python train.py --d_model=256 --head_dim=64 --norm="layernorm" --norm_place="pre" --qk_norm=false --attn_scale=0.125 --init_std_o=0.0216 --optimizer="adam_variant" --lr_head=0.0102 --warmup_steps=259 --schedule="wsd" --train_tokens=702000000 --steps=5356
MLP neurons of a small language model. Each row is named by its layer, matrix (down: output weights) and neuron, and shows model dimensions 48-143. Each number is 128 + 24 x the weight over its row's rms, rounded and kept within 0 to 255. Numbers have three digits each. A neuron's up and down rows have the sign that makes its largest values positive.
After each neuron's rows, "fires before" lists the tokens most often just after its 100 highest values on Wikipedia text that the model never trained on.

L7.down873:152094119117139123130077144121120135130118116155079141099157103157144137143138115088125137131144156158085127160110147182133104134118150175156125147102159100126102159131103106058116115107129117121128111082108141151144167120142101137128101102142106112157126120128096116085120111183123138086
fires before: " a", " an", " born", " of", " the"

L8.down1518:111152096178109160129141131124139106117101149123138100155133088124137149110130081135146132149140133109126132102110119132127087111166142137143105113168147151109064130147124116150135133129158220127165112146149135116164095126155161133085138106170101077148126125116107111127155106158143126164
fires before: "19", "20", " the", "18"

L3.down1044:143128088082125134147128138133123085082137126163176127120126119141141107169157147118124120076121124115174162127114120133123130160145171147116124125125117119129131149119137130119147127165144142059129140110148167133148155087138126149116045139118177129147117140138090140129121121179132113134
fires before: "|", "|---|---|---|---|\n"

L7.down1054:123104151102114101133161126106093136113089147103121143133161157154115122138124171136157091174109162148161104117119133124129102109179101123133161164162167127134097156107152143120094163135123106135129115180161119108157134121165119118095154159100110100116147098116097137130160157099095100119
fires before: "|", " |\n"

L7.down6:110118131144117117165131122103147151136120136131123141136125117095156112114143158109167121111126086104117130161145164095169177130134159134135068112141092093159188116134098156178110095109157113116080113126124139094113139148136124156085108130113137088170101131142138129085158106141153145142
fires before: ",", ".", " and", " in", ".\n\n"

L6.down30:116156118144120116164124105181144142130100166117157099140159119136173158103094142120147141111124109105112130139113167122104115170125092171130168112141118149125138156101106141128109096151111109132080139155100113130155166145142117149146114133090118108141127127098130169144109126119096118122
fires before: " |", "%", " |\n"

L8.down1457:093151122107118130133110104140098196133109102122139124173162098136123146116110122109131157116125167096133123137101100082136105153127145116139128089129137135125125179139091123101103118108127122122134151103089119143120140108140157156130104100096114155131128135132187119140107162106087098135
fires before: "96", "99", "94", "98", "92"

L7.down1414:146144151177094115086170135133093157113139159114115104185122095148130144142138128124135121145111119099167136130136105147162128122153091139134129141101087111090144130173095156138123102186151146129108123137164082112148134139135086125155090153111137121086128161100091137139169117107133151131
fires before: " "

L8.down217:136139110112146126143117157137164126133115129128153132112086100147140120125127140121118120125137162100111129089154088114080131123140111149119144113097105104156127112125151085093128114148153135150169179150112130114139118102103144130163107109127149141139125163174167132145121158121120088077
fires before: " ", " of", ","

L7.down258:113129112162072115127095105147109171117154170128101054125136130095102116093134126146083129094135129125109090137169165152122147108152104168125137119152129111121130151163144098111106127094098128166139101153107112090119162118128109110125135135161131132127117118107178158121101119151120116074
fires before: " |", ";", ")\n", ":"

L8.down1388:107143119107127134120106177142152147191103105142077083120118124132140142116145113106113095097102164159141126085117110092097123146138098164110153142137085166139089087150166143128143184116162091138140141119124117144127101140090122087117136139144103100113144106133142088128138144120127161132
fires before: "0", "1", " |", "2"

L8.down170:169098126121133132143075126077110162117131118080162086125133149148139138083153145111156156124128135177125126106117154119101123139153108118123130109173114091179136126117164133103139088102056132126152133109126138133120164103121130162111088095141103124117154091150138137150136155142086192106
fires before: ");", ";", ",", "–", ";\n", ");\n"

L6.down1302:132080109102107096157142125131134117089129106147144099152151126119130087123140110133179099116134147122140109133127146098098107168153140168127123125141160152149142089164110120140144135137130161133125126080136109135115187071119138126139138143133162113120146151127134123141175089137128133117
fires before: " |", "-", "ou", " (", ":"

L6.down215:103082175097160121119123129148121150137107088111105094113171143169105138141135152104141139089136173125110154105124150104137111134142136127180171165129088149127100173121110106149159165132103156126140136105088116138151134098126110111147127108129127144108169156143136108133158168126139139126
fires before: ":", " of", "\n"

L8.down882:136110144132132169140124127109107117120116137091103128121153068166116115113112151127099149093129104133121158136156086155158089122112103103109131075138147118141106122153144154110160138086121125140123122148121153083115116149107120144113168113159119150117098148102154111156139114111147131124
fires before: "19", "20", "18"

L6.down1360:108113119139140094150111096159153088139164103183178122147141096124118125139131118161123111148104139133154117137136109125128100124103103119162097127122088108107151155151112117115154098150093133135126109140119145150113113097172132144114169113105123109168096132153131154146107148135110096115
fires before: " ", " the", "19", "18"

L8.down932:071140153134113140150135141091150116134146147113080151102163102130096170153117104134143151082189104145143159107170116127153159095110098115120130152131136155085092144140118099099168137062137091135159119153132106109114138098099144117136108116183146119160127125125148117154144142134130129096
fires before: " |\n", " |", "″N", " pm", "″W"

L7.down336:105130120136116144111152178153134135138139123141135126095142074131116133115110147111155147131152149095139129123154120130077144095150133134111145090097152135113158114154124104127112138104105109088139090110128145170117137093107117106129098128107143088146088122142142120116105099139112109141
fires before: "–", ").", ")", "),", "-", " |"

L3.down1116:096138126135132153156128136068173137080191105151149105118127170140138126092156132139113129100125081133113126136155125095079090138100113143160151142119137150149137133129090188140114128115183123074104166117118102125119140111109079123165133076127108157140148141102110111137150141114128141164
fires before: "1", "0", "2", "20", "25"

L8.down195:103147158139104138137131119127099065173115108129093147124149191131085127125124148084143146149182157154120158112170172104092091134089125148115140136189163117115100124129128104085169143113159077132115143156117128134123099133135112126132125116109152162151119142124146159097148123155108136118
fires before: ",", " (", " |"

L6.down185:144093145208139113126135121189125175149130125122119101115135108143143144100121107097104134125098137191175127129151109108142127178136103129130123107162114176128126123101150110130170149118141138114123161141093112092137149127102134116145091132205150153148134110166139107123159159121090106126
fires before: "==", "===", "The", "In", "|", "On"

L8.down249:117186138131148133116154112124105104153155104086117098090145109139103101144125091130141139175112125155117111115133186121135121125142113132121121136159100110113107153144129145145137114144102091118077163114107175120109099150123115156092113114141157136094136115134108171145149133111156109122
fires before: ",", " and"

L3.down739:161128154102117179120119158155164118086190095096134109132133058114147086119139156118103130160158083106160127129144123134150118158149158121116089151127113115115157159113117143145129134147123181107124120113114119144135167124126110148104111132135152135096118110121145154112150136136138107108
fires before: ":", " a", " (", "\n", " company"

L6.down1023:126115133130165099110139121118119152107094137112126181135110122117136120126066125142119152092155171148129151101134118165112150153147103133126115164151163127117102102091117148152139138154118163132103125169141116135147106064184122102146091113134135093118084103095078112134094150145145143164
fires before: " ", "'s"

L6.down1190:117146103139147110156116155129126131129144077104150137134135146143160154129107145160089103122091116162112097122112122114112125141135098106136108144138103130076137075131130113086152144135122083092167149123141101116128099098109118109164120113119115125106140168135149108102106139153092150138
fires before: "==", "The", "===", "In"

L8.down354:104161123093086118141126083172093139112139161133128156126143134214127105128161119165139135130103117125091122089153152143153181096132146107135104111118119119141141154144113128158094119097135097140163124149157127115118150104144135176140131150107116129140126140127129141162104107127136148162
fires before: "0", "1", "2", "3"

L8.down953:194089129138109126130126155129152144125097126153096101129162184111150103140185173122108162136148148147176147097111161141101108126165139142157132121144129105146101134106130159127144115137053156095112084130133111125073137098110137129134108140120141120120128107113119137115117113192122133092
fires before: "°", "′", "″W", "0", " |", " age"

L6.down523:080120128146113137094103122081145167125134130129131137132123123129156174165143144123126119158125124148095110112105126114117150090159109106140144159120177098115162168135127143186160091120130088155172123113101157165101106117129115144112153188138146152108145147132140125116148158163100083144
fires before: " ", " June", " January", " August", " September", " May"

L6.down204:111129197108134125103106062122137153175138144111120096141127089126107139104157079146117131143157113168098154117114139171142152161101110115119115118071103133172126150119149102148101118109119137142081103117146092134109101103117159141088178161137110139151110130142175086104111130159079156154
fires before: " ", "19", "20", ","

L6.down482:143132154150124122104134104143144135151068156130111127110122069136140124168107115129137140119085095109122123179141126118092129145179138102187164093137155159162126147080139096104110196121137124166134151146103145116101163135108137098129127136129143145151141130116179134104157143104139137143
fires before: "19", "20", "7", "2", "1"

L7.down179:137143158118158130133117169089109183168179166171104132136124116127126140152058165136140154131094129126137125110165152125103130103114153191129153104156136139152113167110134086109164106111116111089159113125161102140122123121087153127155163098110151129144132113075111144115151132151107118145
fires before: " "

L8.down744:112114161185096152102153136188143114109164142139119128124117130101128100122108158080129126109131101109141103161134107156094149105091119163126102084178144084140151114102158168086124132133161104126182115149148134130120137119143125144134104158140122123166134132112118163142171117166146159154
fires before: " as", ":"

L6.down619:142095094078093123117126149135106167138112141102138119085156149141164141124132156084123151102140146125121117085121143083166114114139124141135135138169129148142116135170116153117126091136132076138114125085099129099109132165149097141107141155110145140120127125174163144134121128159148083125
fires before: ":"

L7.down1311:152168110142131152138105107131129143157091137118125097133150101129114118112105123109130182117151097133072134097115147122096091145117142125134131140126196119111129121179108154153134140147118127105153137106143141126171137145116132140106106135154126137134140080142132153145116143135110093144
fires before: " The", " He", " In", " His", " It", " On"

L8.down1351:125149155099114117134102175139093155121130121133129127118130095150122136131141103137140087150115123167115111114120169079096130121109102174158092158108136153141111167101141152084157125118112137129127099119119166120127112142083121129120142137117125178129101180131121143154148166136093117096
fires before: " ", ","

L7.down985:079148118108064105129093109156131098149120145157147108144144139106121130132128130152152101133129102116126125111108142200124145173108165152128137164153137134161177162162143137134103161194138095163104116135155127121159114142153162127140160110121131165168118133121149160111130111103131126099
fires before: " |"

L3.down536:150129128142135133141135172085100113154110088098129129131129099108149110073096128121121138079159151094122089133081126115134140144116130133147168155131108115115126121125130141122122150116131135110149116156126188118150138193166131166087095190123122090126145107109154113091110162154116157148
fires before: " that", ":", " by", " to", " as", " in"

L7.down443:124119118202116107174168122122127155132136148160100083119097123131091122147145158169113087109128140135113108120109098118102134099144146125117120125136131131135111146106110140118098170111159125123123110141138051171178163105125102159118153084098081088159128125071122112119128146163124130119
fires before: " a", " an"

L8.down868:135105099119134149156145088149161123139143144099142098142124129121142138143096098122126156128107136150130167113104129144086142134130119120157151119121136142070155119128124151129155149139125083158122141100121148123098129102159130139149093122148169118066164132100123124135136144109132098130
fires before: "In", "==", "The", "===", "On", "J"

L7.down617:151157089161098128126141126136104103131175094137162114122090161098131113139117153101125121120114167085146104162090086177100142105103123149116128115105126134148127129108155114071108107122146216132141118119164118137098112127109124183173147148080118153139153129083165114124109142141104143140
fires before: " |", " |\n", " ", "N", "."

L6.down939:122112138124142130120119130134145159148123127128124110069099146142112139141115114119080114121131097090160127105153067116145140135135134134140132115126135116123111127154129154082162138107141128132159142104154160141158136117140106138114136148210131132164160134110120118128149129107112160124
fires before: "|", "-"

L7.down639:121157137134129103138137123139129208116133149111120146176162094139111080110124135148121131104125146153099153105128146089138151129155088133154140137124129100169139178142118135153101124138176150145159123106119108079152137150123158111140139132127139136163109119137166154150106131136131179070
fires before: " was", " is", " has"

L3.down503:131133101110152121132155180117158104188098114101148114144152091124123124136129090148144147135104140098128118131153134165088123143113152157151144120115111138113153118117099146126158140140090134126149115141090129118106130125105120137112113123128075135111124109178097130055108134146153144096
fires before: " |", " Quarter", " hold", "\n"

L8.down1490:127142133130095071108123122128107174097107136127132158112117079160099131177112183111128112111101131168105121118143141146103109119120137152153103118109140136098114133114153144098118122125142162149159140081142157130107088135126136118105119072133148121081117123089101120085135110111101150131
fires before: "2", "3", "1", "5", "0", "4"

L7.down1099:148139132139117168158127115156105107099132143108132122165153160131168171111123164093136160124130173139121116143094143126117108126137125137150115131135100120123107134176132079111106151149083095179096134137135119149121107118128126102152085094130158123145131125182107134117143168129127118117
fires before: " ", " |", " U", " D"

L6.down1341:140148117133121096111133149127154086176159101112109166100154126117104120118162137117153098091084102097127095137092139086156128099109168128128100087110108112119153112119122127121106105136170098149107133123114121093109141182135094137132111139117096126151108127145113154142118086133140150095
fires before: " ", " the", " end"

L7.down855:145094142155129111095130083137136026154169111100095109088125132082109094137126141145116138095138115103137137107135160148123132094124131075145125142115134130090157112144075104135117099134134081158160161122123157134088176140126092162148169153162136104110130106129109116107108123139127112121
fires before: "==", "In", "===", "The", "After"

L7.down871:097110094154134139145119072139131080105119139123118143138116132136142152126119109105120143072146151130137101098112130125136176119101073166113102176145086139160135162149106115132155150107142172143138116099101145118126157133108147143138076122092143110067129119142167138147173148142173156111
fires before: " ", " |\n", "1", "0", "."

L7.down719:171114139179103095133159119104130158139108163162158096096112128147135104165159144099154131123135130095140119139098145090138152199110085104097067099138079113141131143119129155111172130113162157125124111118085141095063156134101131108153138093111134096155122166135116142126126109117101116125
fires before: "\n", " and", " of", " at", "\n\n", "."

L8.down23:104135109160152110138158123140106103108148108135108135096148095160143126171122135122111123082144132117198090136154109112136112127120104127138117126126086136096113119114132124126109105131101089115138119158130161097142143110103174095144097109152120110107091185145152105158114138090141148142
fires before: "|"

L7.down740:084112117140152139121123153103145100121126119120132116155148112114141128114106077159118118131103149145166071138122161135076128132124129124123086155129143145091122129116141081120161155150077101102125110147168105116121135089148156132100144176103100119121130135112101130127139155108157123187
fires before: " |", ":"

L8.down805:159152118108134133120161146118111141094117055103138109103099141160128121087125100126146103084131122146138145145092134133116112100136087113128145125146130115119130096134169125117114125156112151100129120109101134124159106106105148090150138158128119138080143132146124153098131150148132144111
fires before: " to", "ated", "ating", "ation", "ates", "ate"

L7.down1009:126098137099123126095136105125122153162148110111115123148101161081119138174106120132095134152120118140128125122150140156161167147122106091085141131091154113087153104136145106102155093135167185114114135143099131138128120091122149127150073090125137151120140088102081127194148135106148112114
fires before: " "

L7.down1502:123094124122176149096144095096159146121124142109096148120124112090141178192133118118124128143118125117176122123142127119139126128084152106084103123149091166102151110083103124126136147141137119143152129111158132150136113110122127110104153156090128134103054150133118115158121145128148145126
fires before: "1", "0", "2", " a", " the"

L3.down513:127148078152136107132106102111103132181138107197158128138128182128136130123135107130122123130133099147088153113140143106118064069180128084153156125127148139123156077098118149132118121143111076123160129138150137106120080129174174140097138100131138118104163145101128155141130121116115120116
fires before: "-", "==", "The", "===", "|", "In"

L8.down737:130112094058115104095119132130101117149141067132109156138146109152132107134118133148079098159133113135145126170137163128100098162098126119118159095139103174138142085138155179142102072149129136129081145128119124092112162133165095106113119118074172099127183124152135088104150145131122153173
fires before: " ==\n", " ==\n\n", " and", "==\n\n", " ===\n"

L8.down1278:114105139148087174134120118101126110141123122115136116144103107102136123122058129112110149101100171138129144127148133165141111116146117122151120123111112151166144131167121077127166125127099217112121128145126127141184067171132126130132120148135125121108148129125124119117126128141093151081
fires before: " of"

L6.down698:099150114096103181120137090124139135132119142109149085134157139065159139153121137154142113113138116123167122113102137126120142141136168152101127125111113069111102146087130150135150109116148090145129110145084111144137081162129120143137098168121154108147115136137100091154113170101126100100
fires before: "0", "1", "2", "3", " |"

L7.down1236:141159117173112120106180109127156185089105168107136184158145083101123149110152112129135124119139115135101108127130145099151114142137088134123125146073148123148108137158157134126121120103135129168065144092120104129130174098182163128148146123114129126124133094142153156115143176109156124131
fires before: " ", ".", "0"

L3.down142:156078146158127118135117116122099094115100103106120100112122084138144096131141135127128106121156122129118156112128131124116123100103112146130108127122125090110146137092125166129095133171179137137141128144105139139114113169120127089159071143115166105143137127127139140137096135147166120134
fires before: " a", " an", " =\n\n", " is"

L8.down137:141136125125124169103138132084123117173125145104083123154107107140132097111123092149135178172130117132158097132104106153130160143112111118102131110125145109096146139115100151145126166105150183145160145138136097134125090098139133123147190110091113137158117086089126131088146123097134137119
fires before: " in", " by", " to", " at", " for", " as"

L8.down1181:132132135083103129120145118131148078128116136082136229131147125131090110190150122106116154124149161140141112127109115124098093118091115093141149116117130128079096112147098071135136102132144097138142133119112173089143176124138145148133120110151167147116134145093128118130130126136097151126
fires before: "3", "2", "9", "5", "6", "0"

L6.down288:139101138102137088094149151120148105122141132129089195119091156095128136143181131136132109147106137135118102095092134179144061116130071118158127154109136130112145160120139151146135189116152125145133145105144119086105164174140123146146098162135138164147152112121146165130110127120101111106
fires before: "19", " as", "born", " ", " by", ")"

L8.down422:169135132149130148101108093144073095136128104094132156127124136113112130172145133137131157129142117062136145107159121129150122125151162127135126128155122117154098138144134098149108127115110185105154102129085113162102119130142077130115112137098083140119148118160110140160106163130153149150
fires before: " ", " the"

L8.down352:150117119147173094106123125141144101136165117108143160137140113096161164092139132178125093113118136142148188194123123112108128130101113091142132109151109137118135121108174139075141127120129164121115119142127093119116116116098151129146121076127133124154154116128168103157136154098105135145
fires before: " |", "==\n", "==\n\n", " and"

L6.down647:116118118127103156164110174119120100126142112149139089142132150143122113174122116137143136112116114116145138131140108139151142128142195094132128150134178185062163117133149148173116138157144100115136140111142128178150165114111103134118140130132147127140126141140146095130178087109129147169
fires before: "|"

L6.down1022:126142115127156116135129105126155155140109138120110094106130180126140124121084136079119165128154115128161137133138146099145140111091122096136125121147107153125138112104098130118131170104132146149155128143147102128153157143096195087129102110095117100102113155118098147147144158139161113118
fires before: ".", "″N", " (", "6"

L6.down935:105117143155103129113112065127143148099120120157133107141137124135151102158111160128097105124171141167119149120115141149148103157093119112117171125145147138110120127135083079121132143128172155189113136144131120127132156104141141133143149135123132134102120143142157123153152170150133127111
fires before: " |", "20", "19", "18", "2", "1"

L6.down1495:145177098124132098133151157135136117115108171137077141127113152116102090077137174103126109141102115099091099127078131100097097094098114103151075127142139115123153096163141120144172127134136092128088090107132115129148098119128138154130132143109119121179120151130138099088155138110134149146
fires before: ":", ")", "),", ")\n\n", ",", " ("

L7.down1177:147146129130166117175135129111157093116175143130111102148123165110116133113159122161131123125129155127119109126132151151087089101095133138117106121134123140125140141090119150116109126155109112172077144123112142116132105121172123129173136148124087123173134158137185161128134162090123108101
fires before: " |", "born", "incumbent", "N"

L8.down977:124106084164083100093157133127112200123094131148120109164145104092145115113092132126151128123137107076101132159156113159111166118118124122132108125148141117127126156147136180133070158113123162144125138131121118175143150149143126102168067156154138119111120140100119089126137104111122116106
fires before: " of", ",", " and", ":"

L8.down260:162132149135154161132113094147159135151153135124118153141183109155126172082110138136090090114161115162113161135136118130134129129123147127111142112117165132075151099137137164160167160148111116130122141125090123153133097107157118156132135121197137144097164109106087123163127112103110142123
fires before: "==", "The", "===", "In"

L7.down427:104092133119117150123105166118105090180097150098139106129130161111124110138117101136133158119140134124131133144165132117109126152130121136117133160096153151117101107145116138135150180131123154092159154132151143164146084157141110124108109151116126155112153108117144103127148124146070133152
fires before: " The", " It", " He", " She", " In"

L6.down200:123133142114150102072144146118125138099077085147136124136095148128132134136144114139173103170086105123127119135144123138121108111100077133141113117120145120097158125122148123071116107124154188148149135132144065087154115097145118120158131127119121108120122162101112129157133114089137120155
fires before: " |", ",", "–", " –", ".", ":"